From a checkpoint of a small transformer trained on Wikipedia.
Training: 307M tokens, 4685 steps.
MLP neurons of a small language model. Each row is named by its layer, matrix (gate and up: input weights) and neuron, and shows model dimensions 0-127. Each number is 500 + 25 x the weight over its row's rms, rounded and kept within 0 to 999. Numbers have three digits each. A neuron's up and down rows have the sign that makes its largest values positive.
Before each neuron's rows, "fires after" lists the tokens most often just before its 100 highest values on Wikipedia text that the model never trained on. A number after a token or word is its count.

fires after: "u" 26, " " 14, "st" 13, "s" 9, "ar" 5, "en" 5
L9.gate574:485476521478529501506482454498481493459503527489488483518487499494488473456505472503490479485492525535480516540541527466483503509535545506504499520501513485466521495497482507540513499481471505525508505481494528529464521510499506503494450572469484509540484479521555487453482482507497522480477512476507509533503512490492534498467506489500499479534524528468461479490549498503517455480481
L9.up574:522520502503516514541479510507544505485502484489472544505513462494499435548453487487514559507531503502527436512529497486491527517511463499540492480477551505530491472484481521461501498502506487487522507526484553503541480513501512527473488533520522494531439516475549558476480492501488462485473517466520484497484502533540455482491506477496501462529491502508467493500517478517503531523509

fires after: "o" 16, " he" 12, "e" 11, "he" 7, "l" 7
L11.gate159:526538488511476506457459488525488479518492487482533508491448484503460489502512485512479454499526489516550541539495493482494502510451470534499518513490467485535446491456507514504474527469507484520484499543519504444455458528496510462517462469504497480488495523519496496543525509489520517485495449488482484462493520518513427501530498497522478465459459502501506492493470511483482493526509
L11.up159:534507479501443514499461513528461498543518512551447471499482529439528500530510507480456532494490486526538468503502476537482500494467473543492493495502459505421487491504497509505507515479536478544505476498472520515497489466490517497487513466501494490471495521481480485560511489473512480522495484524475500492546510511523513559454481525524521499522470515465522467531503513510480562538505

fires after: " 19" 56, "19" 18, " " 8, "ro" 6
L3.gate946:506497557479449498449477472506468533518557504506531506525435517503506519473509501552487468524479521502495512499543503516490505531514514517469502508509490473511529542524508476464547504466528519506472555528491477512480529508504474530505526514509455497479496509484539494522499495526481476487476496515488490544493473450550481542526513504477542510565457484500508511507504497517545527503465
L3.up946:516528506486516503499485511523474489477514470482529478517527473489458513487495471545529559498467488483444505485502497520511500529506491516568496534469525519474500506516483504505494479515480501533501477473495499559509496492478543512534505497459488476504532490511493471494484440488476496535498515505484475538479463481537541514496490535493445492477507530516525495501564462473513444510494

fires after: "o" 34, " al" 10, "y" 9, "ro" 9, " he" 7
L9.gate345:499521479532519490484460455547497467543494467501496567502499510475495466477456512537508453485496481531512465476548482513520527488510467505529531551492528507467526496505479510514524485459538486526538504488528515475484486504502517465529494480459514451454495488507485501500498477491533521487509476525474484528454523507503429490475491476513442500487502516530485505486476485469536517480533
L9.up345:531508516464465476510511518488447513509511531510504519531482481457526495498454470471485507489497551499491503509512531505505489511482509474515551491523506447502529476498513431516518518494490503517523513506482480494529539483516501484526511497562496490474505466497502489464499470481488485506540469540467501470473524429496506473481530557492555513501495513490499485526486486493530550546488

fires after: "ro" 26, "re" 16, " the" 14, " al" 5, "ar" 5, "o" 4
L9.gate494:517529496525532482476504452515483485509484459466491545480478468447479501511489491480484447504532492532497476496478543492466479499515504543531480515487469437515517552488483522550505425439473512518543511531514509519479489520500491490470512521510496510465486482462479502510503499455507524477523468513484512522496518474514455491491513510497496516492446526495519501512510494490485500529487
L9.up494:481524524483516528520486506493508506543517495481468482517491498467508530527500518504532506497515468481479495486530509568501483552496514494495499509464502497529482496477499475511536439474519476524512466505526480564516500515482508497495500512529537458497456498519544487472515518511449510499524476518488505461484485482456528493483488534531509453471508552474459496542525461471483525507506

fires after: " wh" 12, "l" 12, " v" 8, "an" 8, "t" 8, " L" 8
L3.gate887:507473510483521468554490486460533547494525492511506510524471488471488509482473526491479435474541529527500523480464502454453479483517479530503517567483501505498492491489448501504494515507468526490502487514553478514517538496486535507462523526538545532534531531532503488524529491481468512475499490515489490466485549530534448501522514538446474490481507493503502526446511494499451491491544
L3.up887:470508501501526548537500522490474520514491505468473490467480458520525496547438503524455507488505494538496493467502485496509502465506479468511495516540483484551538496475518506494490481521532470516496474509490508471532454480469482530464484537493525477538517549515505511510525528499525497516543502496543494524484496493494473504514495476483480502441516493493541491475450518500479509494513

fires after: "un" 29, "iv" 25, "f" 16, "l" 4, "c" 4, " v" 4
L5.gate128:505477461501477530476501510517477569479512484515499511495494497477481498501463526544466489504511512514490500522485520532501530501497457478551486505487492526513474489460484519535516505503503483532501466482499500499495520463478534483444486519460532498462565525521497558521494496470501496504551481526541514503516488537431441476497530510490492457494517476529484505501497514479469475487540
L5.up128:490540506465554520524516492458508509480499488507514478557517453507537435498519468519499491495528497498441518466486486472511474462482490496499471528501455499506482446479488482494492514499494489505544510469496505505509512502509550506507449512481489501526507546495556555519491509505517468527526528489528458531489475492530504466531498474486513461529528481520526514479492526470526482470503

fires after: " 19" 33, "20" 10, "19" 8, "-" 6, " st" 6, "–" 5
L5.gate507:528486496502472501429471522511499527519517467516510509504505536479491493507540474503467475511465469492439529522492497529504493504508507505493485560565489500495500559512479482488476523494565486543505519540503537475494481487520482505516492493476451528496506508539485484509508503476537499485498506490561457512494511468565490495488532495537535483498460521514517502478476480480555505497519
L5.up507:518484499476526500491499556510494483515495470479512525509491508487544496490445515529514500547490496484497501523468502530512495537509495493513513509523491461506508521544483487548487537499510526520506507468508478540473515478507499529499494578492496484476504518491502521517523468477516519496506518509536472576502502441516453508520503497493471514518449489470493493491526481531461503469531

fires after: " A" 40, " a" 12, "qu" 11, " he" 9, "u" 9, "ar" 8
L9.gate352:490482472455520545505436455541537515485510448490522523516467485501527492451479542521523477453466486480498487497518534493533504569492505495510502510492474483501516500515476528504507514479486485553491526493463497502495500540524532472469489520500489534529480504517507527522470481535486505499496494458523537524503555496522492484525490479478479486512480519487459506487507457474489497506529
L9.up352:496508468505449492561491531479542524526482503502478514527498503527497495545505500499510486503548543504532567479495476501508535495496472493486507550491550513552494493484504497435520529496491477528502498498494492490478490513459543498498505519513504526515492537477515507546551506522496534515501508484440502473527478553492510488473491535439494464472472480485507534532503498524470490487496

fires after: "=" 40, " m" 10, " M" 8, " K" 6, ")" 4, "s" 4
L18.gate421:515459456498519530536520473503444496524481479502517507469485501533540480520490482516523480557530472495461514493531504455511436532508512517474473524507508491505476482501502535461484499545479502499528524533510545508498487501521473561521494514558468530518489536558479463504533496493513529486531493503504491475480543535490449495500537503500505435493478479505523493467473447454522494475494
L18.up421:509487493504505483509470457494511528478478512523486500503505504479496496525435472485493520528525510501487502491529500487478489496494433492533479491548522539526532534474504547507496521520480515519502523483542499461465496531521518525479489525463534485517524500482555483516507543448516499484477467507503562505498480507473533452459503490491467510474487521515498470524543527465499525475474